config.toml
n_kv_head = 5
tie_embeddings = true
parallel_block = false
init_std_up = 0.0395
optimizer = "muon"
beta1 = 0.95
lr_head = 0.00728
schedule = "wsd"
MLP neurons of a small language model. Each row is named by its layer, matrix (up: input weights) and neuron, and shows model dimensions 16-143. Each number is 50 + 12 x the weight over its row's rms, rounded and kept within 0 to 99.
After each neuron's rows, "fires in" lists the words (lower case) most often at its 100 highest values on Wikipedia text that the model never trained on.

L4.up931:42 46 81 45 69 41 54 66 26 37 48 53 76 49 75 16 47 36 51 29 46 47 70 69 45 52 56 44 67 43 40 71 64 57 59 52 45 36 37 73 48 45 44 47 38 46 42 40 57 44 53 48 58 77 43 66 60 55 40 42 35 51 53 56 15 57 62 46 45 39 23 43 45 57 33 24 45 62 46 22 46 53 54 63 44 50 61 69 48 53 61 48 48 59 45 51 61 48 38 55 53 44 29 52 59 49 51 51 52 57 52 55 66 52 52 34 50 31 38 50 41 63 48 32 52 39 55 54
fires in: "that", "and", "which", "at", "in", "nacionalista"

L5.up243:44 46 56 53 22 34 54 30 39 62 44 48 56 53 49 40 59 29 36 33 46 83 50 48 60 44 41 72 52 41 36 61 64 59 40 25 66 68 38 48 50 49 59 68 46 47 48 52 51 43 54 41 36 33 53 58 48 42 27 54 63 48 64 54 37 77 57 52 49 48 45 47 70 39 45 39 51 41 40 43 54 49 67 50 30 69 44 37 48 55 39 56 40 61 38 63 66 74 59 60 52 37 55 26 50 49 69 64 34 39 52 68 54 53 56 71 39 44 46 46 34 33 49 28 45 44 45 52
fires in: "and", "taking", "with", "s", "is"

L4.up135:56 60 65 43 66 43 48 44 51 26 57 31 40 39 35 63 39 46 72 27 50 31 41 36 49 46 53 52 45 55 74 42 45 57 60 52 88 59 52 52 49 58 38 59 53 64 31 54 44 44 50 44 47 60 65 51 38 57 44 54 46 41 53 52 59 58 45 49 64 49 71 38 68 44 59 36 51 52 46 51 57 27 51 54 44 53 33 37 54 43 46 49 62 67 26 41 49 36 73 58 62 53 30 35 44 75 58 61 59 57 34 54 46 29 60 47 47 50 66 60 46 68 46 44 48 75 43 45
fires in: "he", "this"

L5.up8:54 47 58 42 75 77 85 64 41 33 54 49 67 53 43 52 48 33 55 38 45 32 50 51 62 45 41 42 56 54 42 65 64 52 31 53 77 66 51 60 47 42 46 44 46 48 64 43 65 59 48 36 52 39 55 45 32 40 33 61 49 53 40 60 37 43 44 46 49 45 31 42 52 58 39 29 38 31 53 52 32 40 43 32 31 39 46 48 70 57 49 71 61 63 47 39 66 25 74 73 40 69 65 60 59 54 53 57 58 68 53 51 43 63 50 51 19 40 33 41 63 56 48 54 65 50 51 40
fires in: "in", "university", "lieutenant"

L5.up333:55 58 49 58 43 28 54 34 27 63 57 49 37 30 56 56 38 72 54 54 47 39 38 40 55 59 60 33 74 49 40 54 26 44 27 51 76 57 71 32 47 59 54 50 52 47 51 54 69 45 49 50 29 52 52 70 56 30 57 34 68 51 35 33 69 60 59 48 48 36 71 38 61 45 47 36 46 56 43 51 54 52 77 68 43 55 42 49 41 55 67 46 65 61 48 49 64 52 62 44 26 62 49 50 39 44 74 67 44 69 47 64 59 38 64 44 50 43 57 51 50 39 46 21 31 57 34 54
fires in: "of", "when", "two", "lithuania", "three"

L4.up338:47 47 58 42 43 42 40 44 52 86 51 43 40 57 35 56 52 50 56 39 39 41 51 37 50 38 43 48 61 62 53 37 44 60 58 55 61 63 67 38 40 44 26 42 67 49 26 45 40 65 79 73 44 46 54 40 46 42 51 40 28 40 55 48 28 57 29 54 72 43 44 45 64 31 50 47 59 64 43 46 44 72 57 74 43 34 48 54 47 57 69 50 63 63 67 76 31 54 63 50 60 42 57 58 69 49 33 31 56 46 63 39 51 29 35 53 48 53 58 47 56 49 31 48 59 26 43 39
fires in: "of", "and"

L4.up147:71 64 57 60 55 54 50 33 45 48 65 51 46 46 58 40 38 40 65 46 40 64 25 44 29 42 72 60 33 50 50 34 34 55 61 28 54 47 27 51 62 42 72 30 55 47 47 39 48 76 44 44 41 46 38 40 47 47 49 50 54 54 39 47 56 49 62 46 43 36 53 56 73 51 67 51 61 37 58 44 57 46 60 55 55 47 63 46 42 27 29 43 24 47 62 50 65 59 78 35 49 51 44 43 44 41 46 28 45 66 59 56 58 43 50 62 52 80 45 39 51 40 47 40 72 39 16 56
fires in: "to", "and"

L4.up832:26 64 49 59 38 59 49 32 41 21 80 57 51 45 58 57 63 43 32 70 64 67 45 48 31 49 56 60 39 39 50 54 64 56 48 44 67 49 54 52 27 52 49 62 55 50 41 60 44 54 42 73 61 49 42 45 45 64 36 52 31 37 54 26 53 60 60 46 60 61 70 45 56 53 50 43 82 45 67 49 51 43 51 35 47 66 71 50 46 46 59 56 42 48 54 54 50 52 65 70 54 61 51 50 47 59 51 46 29 31 36 53 57 24 28 45 14 54 37 70 50 39 54 50 32 53 49 78
fires in: "a", "reduce"

L5.up478:33 62 35 37 48 61 60 33 32 53 50 54 54 69 38 37 32 51 54 53 61 83 33 52 39 47 50 67 60 35 56 42 51 46 31 37 70 53 48 51 82 51 68 35 59 49 54 46 39 56 48 44 38 60 36 48 40 51 37 51 30 32 52 43 42 49 34 70 43 47 64 62 55 51 67 48 31 50 58 59 51 62 56 48 60 61 67 50 59 34 23 44 54 66 46 44 55 27 78 45 46 61 45 45 33 38 37 51 35 47 62 63 46 45 44 48 41 36 36 40 45 64 32 42 62 36 55 48
fires in: "a", "very"

L5.up731:50 52 37 68 59 63 41 42 60 56 54 46 43 43 76 41 33 42 54 54 41 62 41 32 51 25 51 48 28 51 50 66 57 40 43 41 68 68 25 37 69 60 51 61 40 68 60 54 49 54 73 34 42 57 35 34 38 40 39 58 76 50 65 65 53 48 59 47 55 45 49 30 51 62 59 53 47 45 48 59 49 36 51 46 51 44 47 36 48 47 81 59 46 49 59 68 49 41 26 68 63 41 50 44 59 59 53 39 55 50 38 67 38 49 52 72 63 72 58 55 41 46 37 09 42 48 50 54
fires in: "who", "and", "1", "4", "6", "5"

L4.up903:50 51 52 56 28 54 62 38 39 79 68 51 41 52 55 49 39 43 46 62 46 21 38 48 40 44 35 50 47 65 65 54 56 48 51 54 49 63 37 71 52 34 57 62 51 50 49 41 72 61 43 51 71 60 35 52 38 51 48 55 43 50 42 48 51 58 47 41 48 48 68 75 47 52 64 29 61 47 55 53 58 47 39 64 38 57 40 66 55 54 57 57 48 57 35 66 62 36 69 59 28 56 58 45 38 59 52 53 30 37 75 40 54 52 26 42 32 46 25 53 44 54 69 28 45 47 36 40
fires in: "in"

L4.up721:45 39 77 49 36 62 62 54 72 29 47 70 38 52 52 40 46 73 55 44 46 37 60 38 35 62 59 50 63 56 49 41 48 62 38 18 52 36 55 57 50 62 63 47 39 37 61 56 56 47 64 36 41 67 57 62 57 44 57 54 39 46 71 56 40 60 56 45 48 43 55 42 53 64 49 53 53 53 36 42 45 08 54 46 41 37 40 37 75 42 48 43 62 42 54 62 39 33 62 62 52 33 35 50 53 62 62 59 36 38 33 31 45 53 45 54 59 72 60 30 16 44 44 55 47 64 34 57
fires in: "it", "this", "buffalo"

L5.up112:25 43 61 64 33 61 43 14 52 36 62 36 50 53 51 75 53 48 59 70 48 34 52 51 66 54 44 48 47 78 62 38 54 38 55 48 61 70 37 42 51 38 40 50 56 43 61 51 56 34 47 64 32 58 49 43 40 44 50 45 34 35 58 24 47 64 34 45 49 39 68 45 50 43 57 48 70 44 62 67 40 53 77 33 41 55 71 52 50 56 62 62 38 34 61 41 43 56 66 57 49 34 47 46 40 76 65 39 44 36 64 39 45 60 48 52 45 47 43 51 51 77 53 46 48 36 52 43
fires in: "a", "coordinates"

L4.up33:56 26 45 50 38 59 69 56 53 62 51 32 55 59 58 80 18 40 60 41 44 52 45 39 50 32 58 58 47 76 43 61 54 66 55 68 35 48 56 66 62 45 57 50 41 35 56 54 68 42 29 43 58 63 65 58 58 48 47 34 72 50 43 55 32 41 45 29 46 50 42 45 47 51 51 44 14 47 59 18 36 40 54 31 55 36 55 48 58 46 57 49 43 57 48 37 46 41 47 54 39 43 39 67 40 53 45 53 57 58 57 52 71 66 71 67 62 63 47 39 25 58 53 33 38 32 53 38
fires in: "of", "in", "aged", "games", "at", "she"

L4.up402:38 64 69 45 61 36 47 52 43 55 51 57 43 60 75 28 53 60 57 85 52 49 49 32 66 42 33 54 55 53 67 68 37 65 43 67 58 43 46 28 63 38 43 53 45 62 50 48 40 58 47 53 33 37 49 27 41 26 50 51 39 26 69 41 31 39 62 48 40 47 62 45 55 61 61 33 44 45 61 55 26 26 44 32 21 44 47 47 58 43 69 49 59 50 49 33 52 43 67 64 58 47 36 53 63 27 59 41 39 23 58 46 41 52 51 65 59 47 65 50 50 64 60 48 44 43 63 51
fires in: "a", "the", "every", "any"

L4.up795:55 43 45 42 47 51 40 57 34 88 54 46 46 32 72 50 71 51 65 28 55 49 40 35 39 40 28 52 52 49 51 48 39 55 55 43 36 69 37 53 62 51 37 47 42 61 37 47 37 43 68 50 59 42 47 42 39 64 66 38 27 56 49 26 55 45 31 50 35 65 47 34 49 44 45 44 43 60 49 65 53 38 57 73 59 32 52 48 65 47 37 56 60 42 53 47 66 48 61 58 66 66 66 50 43 52 56 67 49 44 37 66 51 50 45 49 70 78 45 56 45 57 50 41 48 43 32 44
fires in: "and"

L4.up945:46 48 71 77 43 44 79 30 23 57 33 58 55 66 58 39 37 28 38 57 67 26 64 52 74 52 51 40 53 57 54 35 57 41 51 28 74 56 66 54 48 53 52 55 46 43 57 57 56 49 49 53 54 37 41 53 38 43 44 69 62 73 27 48 42 49 42 34 40 52 57 63 42 31 46 38 53 38 62 35 66 48 43 35 32 39 60 77 69 50 51 59 67 43 54 40 47 51 37 57 49 53 51 68 61 41 62 61 33 59 38 48 64 57 42 46 43 41 44 59 48 32 56 31 56 63 57 57
fires in: "in", "where", "casualties", "lithuania", "also"

L4.up843:30 53 67 39 51 53 49 08 39 25 55 54 56 37 69 59 54 51 51 18 55 55 49 46 46 38 35 53 59 50 49 39 69 63 56 46 57 55 54 49 50 46 65 73 49 67 37 46 53 54 45 31 75 56 45 64 49 65 42 53 42 62 67 53 43 55 54 55 52 11 58 44 61 49 44 42 56 47 57 40 49 56 55 58 48 31 46 36 63 42 76 67 38 53 42 49 61 42 65 59 39 39 36 59 39 54 34 32 51 36 46 53 38 53 61 35 58 40 50 59 46 52 54 26 52 66 58 29
fires in: "of", "such", "this", "as", "s", "both"

L4.up778:48 58 74 47 47 46 57 38 37 68 58 55 56 71 19 62 41 61 68 42 50 75 35 53 52 53 48 53 73 35 41 55 16 38 31 45 49 43 63 31 50 51 49 55 33 41 59 58 48 54 48 48 72 58 62 50 39 35 39 49 24 40 41 41 50 37 45 47 66 55 50 51 37 53 39 54 54 55 67 48 35 41 77 48 45 41 61 63 63 57 41 53 46 48 53 48 58 34 48 50 40 81 35 44 50 58 64 37 41 56 63 58 70 61 52 64 42 47 63 22 46 53 36 59 24 47 62 63
fires in: "more", "its", "very", "wisconsin", "almost", "essex"

L5.up653:34 51 46 32 40 48 60 59 42 60 63 44 51 43 49 63 56 60 67 78 35 65 43 44 50 48 53 53 58 72 53 66 52 41 41 35 53 42 35 60 71 45 48 59 68 45 57 40 66 62 39 38 50 49 42 45 60 49 69 53 23 35 46 57 63 42 39 48 41 57 70 56 51 68 62 41 53 43 56 50 55 29 70 30 58 30 64 42 61 35 56 46 37 25 51 36 42 39 74 37 68 61 42 55 51 56 41 45 57 67 43 63 45 51 40 68 50 51 44 63 53 47 49 58 44 34 61 46
fires in: "a"

L5.up893:24 38 62 48 49 34 57 53 48 59 36 45 44 39 55 39 51 48 52 56 56 45 41 54 47 41 48 33 76 54 50 11 52 54 61 50 56 57 55 45 49 41 69 34 60 33 48 61 22 76 56 56 44 47 57 35 55 41 53 34 40 59 65 44 49 52 31 56 46 65 44 59 47 40 57 28 58 51 23 61 76 50 45 36 46 54 50 53 35 43 37 39 86 72 35 53 33 51 50 49 55 48 48 61 34 49 30 41 41 68 47 52 65 66 46 52 65 38 58 45 59 26 47 64 43 55 42 48
fires in: "of", "to", "from"

L5.up429:50 32 58 62 45 66 36 50 40 45 53 41 78 53 61 62 35 44 45 32 62 46 74 47 58 49 49 58 63 60 56 47 46 55 61 27 54 45 45 37 47 46 33 41 66 61 44 41 50 60 52 50 60 36 63 59 39 53 44 34 63 48 32 54 56 52 24 54 52 34 43 34 46 33 36 48 28 58 50 56 41 27 47 21 69 30 52 70 67 68 54 61 52 52 51 34 41 40 65 77 49 51 51 55 53 62 59 39 39 45 49 60 50 51 50 65 47 58 54 47 25 56 39 54 49 57 57 59
fires in: "the", "at", "of"